MLP neurons of a small language model. Each row is named by its layer, matrix (gate and up: input weights) and neuron, and shows model dimensions 176-271. Each number is 128 + 24 x the weight over its row's rms, rounded and kept within 0 to 255. Numbers have three digits each. A neuron's up and down rows have the sign that makes its largest values positive.
After each neuron's rows, "fires on" lists the tokens most often at its 100 highest values on Wikipedia text that the model never trained on. A number after a token or word is its count.

L11.gate398:142149174143109105130135146143141160123116141150129129172136090176089107150134107112089123130128114116106161120132144118109107106130106163101160113175151158119133144126137147125143133132137113154163151140127139135140102072114118124136117081120100057117130068167159142126119136107150111101
L11.up398:088148132147139135119130149132104138179188110138134094109129155119096143180108093175142143150146120107139153084131141090112145139183134117151121135117121098116141115123162125113162109152127135114163133107119088127136120156124133168170118123102136135125123167096134162100096149123131135120
fires on: " the" 32, "s" 10, " its" 7, " their" 6, " a" 6

L9.gate570:145122115131119147129139110144129141135115106103137138109149120119166116125135171139123121134167112114113112109128145126122142134158143088115175134144091109135133113110134130146150114152130135102136119166147153127154158116133138152181080124180161158117107081107146116130152102137155134128
L9.up570:133112116153104124126086168103084138135132112095139159102093135074128177153080127157121161162132143123130132102107097116118104132066165148120127154117113135114140166118144122138142118122146144122142118168097095150129143168133154117128093160101153158155137110119085124117131093129130143201
fires on: " to" 52, " in" 5, " as" 4, " While" 4

L5.gate657:087161107180131125136070149091130128146128104125152127115110103186097118116129082108143174151158100147143135095150115117110162124100194116105124061126106119111167124124111119130127122189126110113149138076144124134127081124173133123123148101175173132152143095083140125105157154127100119136
L5.up657:132130109117103113118149138155125145102139131100122133129130135127145169146103132100122134161149204112116104103163144119158139097137135142170124118116140149097143142121132071122154191155148116118119110136179136115129120143189123123127113105103141160106131107104123072098144100149142158107
fires on: " |" 94, ";" 5

L6.gate261:129141199136106136114138154120122130133116151121120121070158121120124108120129092109125185084157116171100126116109139117174133128164145150142172159102102115170174089129119133180161088148101148104132119090118111058078111122146135142117107134088143100111101118124155141181103122140123114151
L6.up261:131096091130111125108099125156144103176137133154141154135105109161150130142120119118120178139160101109087105168123131138175135117141111131135092147137082141113136106154142111115127129120130109125099083115133119088130088140125153143127096064142144170120110120150115150118125124108102101133
fires on: " |" 58, " and" 19, ";" 4

L11.gate415:114091107187122090159132104144141150145171117158102117129128095118158121172138105123138086137159141146109099129126095131146181127138126119114131078108104102122110134098120150128127131096121126127133157148123154124114138118067131160174127152123149135129119138147136174105139158086107142059
L11.up415:106098149107130114161150154183148158120164133149141110088091138155170140175129102114118100156111137164108126137161080111166181125165155128112144121117175176104162119160103157119103143111134115121148144113113125162103137113099109133143099117135151130132155111202152138131112147116205135118
fires on: "'" 43, " the" 30, "s" 8, " followed" 4, " its" 4

L10.gate626:120150161138151131120111148102116128092116106110134104112173110146119104144091118108145113129128093117145119090123121126092146125125109079125101124126137124124148165146114168152125179113126165118154136116127103130128083092139114156124120118090147131106131095153154164148137149133139142118
L10.up626:127154182161096121106140158137126112143137060100181115121107159130137118102127063151092124138139140107108130161108130138137128128129122161102094115134142133110160128124071129127165137106125117129119105136091134105125141127159156145105160130100148114145134099155116168096165122128142130116
fires on: " |" 38, " to" 30, " place" 7, "\n" 5, " (6" 4

L10.gate620:109134129165135147088100138095155142070101109135131164180163108139127122126140135146121059107129139113152109116184139150116143089123130153139129117153120089125130106110176152122133115115137091138101120150156144135099115137081134105128153146092155140097094145153150160121101148107122110121
L10.up620:182145151149134113110117143121151121096106127147155166125140138114189123131127136146074129102133179122191129119155163151105093136094080138125144115161098116097142116137163140159124119140108106060069111118133162103116180155099146113164166114132127117143122124177141130107151173111116119126
fires on: " |" 30, ":" 23, ";" 14, " 3;" 7, " of" 5

L7.gate227:136122097135126181145098166132135142095095147107121120139121125168133167114164138122163108159148188120066160102117107127155101133106115086110136117092136096141179129174166153120134113143152129168158142136104151152136073073148123120089179109136137114124183134117178135120168102102113120095
L7.up227:133137117124106133103134105145152160117169117126114143159147144097157212156145123099175085141138156128137143120115171141130115080113118130158101133133117081126114121132149130116107146130166127115149146118107138123114134143128117171153128159127122166114151104107133115125123120106134101167
fires on: " |" 53, " took" 6, ";" 6, "s" 5

L6.gate153:156098126124105152128113126128119107090111130140098137118095165166118122114097093096166129114141135105078127123158132049103098106144176140141139163110163087128103153117116099086162098119129145134129148119136150146130137119155137092113117105106139165137101093127131147093124126110147097149
L6.up153:091112162136126114112139115109156158091121140115116140094121130149180149116114117158107108086116112120135103155132132120081099116154114100136135107138125152187130137111110135131101127107156104114140144148118112129106156128143124121134111134124155134119158120154141127110160173090146042102
fires on: "." 32, "ed" 26, "s" 17, " of" 5

L5.gate334:115176100121125131124123170181110126138108123138112138130163129141168124130098088120103135125158119115087141078136114137140124159122141085112125078107107144128139089120116123146154113163141089115064118102106172113119054101105186163139124113096167133152163100113160130130143186142168125120
L5.up334:086096151158170137096131155101153090127130138130175111090123133163102109118121079100119156112144112133123144128151112154149161123159158162097113106106065166141159086130111146139118161133144163128116172156112094119132077073135132199180160152108111123139147122181146132174102097113081140154
fires on: "s" 60, "==" 12, " |" 6, "a" 5

L6.gate694:131116105160150110123130104132126137111112140151138101110126094134122097144112129121179092131136100137082093087181100128124161108152083184162135159138119143108135124129101156105129121149107137139132101123139095117120140109128120109148089131103137136114129088046134100104111131137130093108
L6.up694:116153100115146126132116092085123123145148120083125137135128119136115169148147155156139149103129144121134101138125139129149111125159134145123185140142135168124131136102145106130135138117135168205128113074107123104135165155120111134094107120137106113147125112127115169132119129150096116141
fires on: " ==" 29, " and" 15, "==" 11, ")" 6, " from" 4

L5.gate821:116124120144131136131105093121131128119099127138086133100134178108145090107151171104081137158158115115126087150121080156079124163153156090099131114083111097110110103099126131059093109122146095111140125121102130121121118134130129119146143166111104125142189128170144113135102209104090133155
L5.up821:136128124130123128083137105131143097084110115133106132150125142135112115138138119128132119158127106165149137139154099115147080148158130091125112105089090122148143135088114121134136130133106108115097112127126131116131113123113135103102128167140149116111103139139131170164146138102135104141
fires on: "'" 15, "o" 14, "th" 9, "i" 9, "et" 5, " which" 5

L7.gate413:151143126151109139098137163123112069149143156066145108064136142118157126081136107074072116115149126128105124098105100143154139131138129109140133119122112135133142126076142132111130151136111072107137104126154121125087118101104085175128134125113091106154173126163139129186140179110110129118
L7.up413:133134128129135196099138149126094106106098130144146129096159108135130114113149118127125132156113159115093121088139134115122134111093164146121163114164130159104107122097132172101129137094112106160107093185143143156121122148092138123123209077107120120096148137133160126118112179123133124102
fires on: " the" 30, "-" 13, ";" 11, " |" 11, " a" 9

L7.gate260:135123152056124109078149146114161113105135117158124108111129111098135093136114149156104157126105103156110108102165128124121133149168116091135127135139106142119108092104121091121144111147108140121124128160149097137167169114099107151092128137113085140075131133154128129168141097120138143131
L7.up260:110112120089137153130150105113153146119150146150124132105181137114093090056116123141110107133153169132097173106146095156111110152116123130123127115133152091088159116121184136134145062126168109091143131158138139139145152152152113118126123124153116154134083162160117187102120113120093100090
fires on: "." 31, " |" 19, ":" 18, "-" 6, " next" 4

L10.gate397:093126090082147129165116150121148137125151108153106149116153168128153166111150191156116183102092090123129161092181125083135133158102190113086109124153166149145096135111113158119096136117125118154159071173148110120167114124088090114121162128171157119154112142120121086179145135105184103125
L10.up397:153109100149124148087118122110133135120125126113137102150155152145097115097129158142131123134153126144145126099180061154112099133138147169164139146138143131149150114101155126145156108118137103158121192179138148117144130140172134161144174101080162137133092110106108139126177118114120122152
fires on: "." 54, ";" 20, " |" 7, ")." 5

L11.gate234:128095189130118113145132185095124128155141105117089090156139169135102126142124120130136101119105119140119178169118127123154105097192135185083179134119160099141134140117166149139141098149093168131129170158109083146105118127136132106145117124136107101137152119115095119117144159144117144098
L11.up234:097095141105143134172137104136107137162119120173159088108118121127182141097162103146083138138130157140107152108129131113140114137161162117113110127134062128130154135124107126064110146120134090143155117135143063102117146134103124139137080099106150138123161126160136146125136142097114126158
fires on: " the" 55, "s" 13, " its" 10, " his" 5, " their" 4

L11.gate388:127109139121103155127123162118143128118113108117128122079137137172113091119140107113152123162157128170099119139123122151133107091118120162158149103085138101150131125135093117138110135120126162169127142141128150114134131123106162124162095085111182199092132111112145105116117132126118123140
L11.up388:131144154129153135112112101125091104139151115123136154135115080157125148167100134138152155103107133124117090145143126109145121107102158125146184123176153124118126134106146120129119137091169100100172129119125116167129161142155155131107106156120176136150158108118091101103130141136137074128
fires on: " to" 70, " and" 7, "." 6

L4.gate22:160083122178118134111124143125196106062130170085135109095112099139127103140088093133082123146143137116129104119147083166133131143164124141156144116075138138116150129128151110100084131087147109161113154149131144126128120112141169099104117097170102132099120143128140139150160150121144151156
L4.up22:105112129121134141141147151127160110124126117103096109130095131090085121130151102113081092160147119145190167071109105128102116126153120140110130110133098113111151125115126149151110155122118106125131129107099119144074150124123138125101114127161116124138151150150144149105113056135125121169
fires on: "s" 30, "G" 9, " G" 9, "W" 8, "sp" 6, "Sp" 5

L5.gate606:182121164104126128122137095127113103075089141133104128095149141131151121130135105133126065142128163121134140117117084136152154121137124165134125147135110121101144086094126119145113130108134115124146121101134154090151100154105132163148109095120124169119090163083144151129112137112137124082
L5.up606:111179125137149117073123129158151145131108106116105136146125127127138176184169146130144150130108135157113091133129090147179119089122102105160145129147117150096154116144101102154187172131159174099150133128085180115095099144110095118049105057096142179127124109124091091119124150184103117135
fires on: "." 87, "\n" 11

L9.gate549:138119113110104103124089096141146144160137086109156154103143144110185134172127123137107101131152180175122117171160131147133104068154144112133150106168120165107120126103126123161097151152127149121167135137179133130116130103167153086133083126101153138131160130155160175145120155099133153085
L9.up549:127123121110141104119134091085109149147110110128160123127167187122156145173131138179076125120135136129121135150116080097175118118132151125110108119161064140105134138109115090133088179151101138174149147148123150131119147154115090105098106147158166135147163161164172139153125174114159169100
fires on: "'" 63, " the" 18, " of" 7

L6.gate202:141122110102120151146128144150109106107101115162083136132142147091137085145148113133102113107153122159132133089147118153160125141153121156173129117119136097073105148101105100134155113116117108155132150129118130143108110138139163135135133076108149153107158093135143106108125130085150127139
L6.up202:106108135122095193125100121154118140131127111156135124117120152133125132082126136157094123174122137144122165161153140161111096169146107141149147095169114099126139115116126166148152143121161103155157137110166134109096141149119117117151135120127132118127161114144139141176136136122161097130
fires on: "th" 20, "s" 18, "or" 6, "ter" 6, "ac" 5, "its" 4

L4.gate331:161165146122148156115117122108072117093087132106132133136163169159135134126133109091074169113128140113116116109097108153135124105145149152108142125135125083181164135128130141130160133168151128118110160098147160099141134110119119140133170088112112112134106156140132136135173107102108103113
L4.up331:139124150152089153079132151113110082130111157125187159136139123153140105119116107103112156116115132116145108084128138141134153113126143132092119107156110126158153100145121141134150177178133134084054131130134138135120136109115188143119136122116123138138126136179136144137193131127125138112
fires on: " |" 43, "==" 40, " Washington" 5

L11.gate735:153093091134146128117105131115138101129126111126126101091145093145140131144113137121152125146159140098154123113086109153121167154149121130150179074084137138109131136132153128106127125110149115133156122135117098123128124096118142108097094114128119139085130102146137116142161086088118122183
L11.up735:105106149141098154170106121146126089104104095169176135130108122142119123125116146092134104108164172134122189115156131110128092106120084124142164092122087132138146122097133140144155182130117083137111115161117106114084209133122111105110135124120151115140098106149105134116133112105149113120
fires on: " (" 65, "s" 4, "," 4

L9.gate360:159094119126146150125137108102153162117120109135135127090097088125154136122123129111103175148178134134128104100126112132144116103151142117147144126134122161148100103112148114123124131134123138143112094130150116127146155133170159093094132160190106158105093121125135123114156129094143132151
L9.up360:138116064135094122139097094127144153116108133085145149095117150139147091171112122078110115173137109101091083112138080128129132140116079119107146099149122121104169125132130131119130155124139138152096117132122116114143198110128156147130128150158104124144152124145111105126077121140147131134
fires on: "ly" 17, " most" 14, " and" 14, " more" 7, "," 7, " very" 5

L9.gate300:131138162081176135140090133131170143139122163086128138141134134107119128125148141106158131092136136111158086132111128107109125147110097093145163112128140104158128141137095103104130128124148094150149106134091126162185106090156142126099132128106092097105138168145136136169126134118150126106
L9.up300:101151123117123144161118111125138121103149131163156125161138137085109106178135116084106076144078147139132148105116136090134135126127101131064133101092144132101135118108158156138133180115130116153125111169134136112108117084140104121173126131145115128109139089120117141094133072116144157118
fires on: " such" 34, " not" 15, " more" 9, "-" 5, " only" 4, "," 4

L6.gate862:076094088146124129142123096124136150122068118100142125103110162114164135140110107152132135125123124118096117141141124145112110145141144132141125150111126141148111079109160083098137173154139160128123123159125137108128093125161109106108127116112155138140115109162112136110168100161116137149
L6.up862:133125086153143142116144131116133109085120144146143107108109096133148114114101143132128148146093125115106186126168129157088142114141161168157153146143126129167110115134118145137133158093156127131112121168109203139121128137160114139147124151080154134128137105116136120123151110123146112157
fires on: "." 31, "/" 22, " of" 14, " =" 10, " |" 4

L6.gate605:128097176137116120170180140112114118135118110130083138086171122134075108132173122148127088111120116111092103082159115103135135129099153145145183135081138173160109095123135093112144110128160133135081136104161173113146134128120118090094105181140118181104148133110157150112124126126091118114
L6.up605:145155158138127110133106127141141134116176106125111109097123142126069126114155170146131142115129053123108137110135071094134111129085141111132174136115132172166110125125125092110118173090175120107103139138132150153142101147150097094144127109126156161097165138121127098120123147091106105134
fires on: "." 35, ":" 22, "/" 5, "s" 4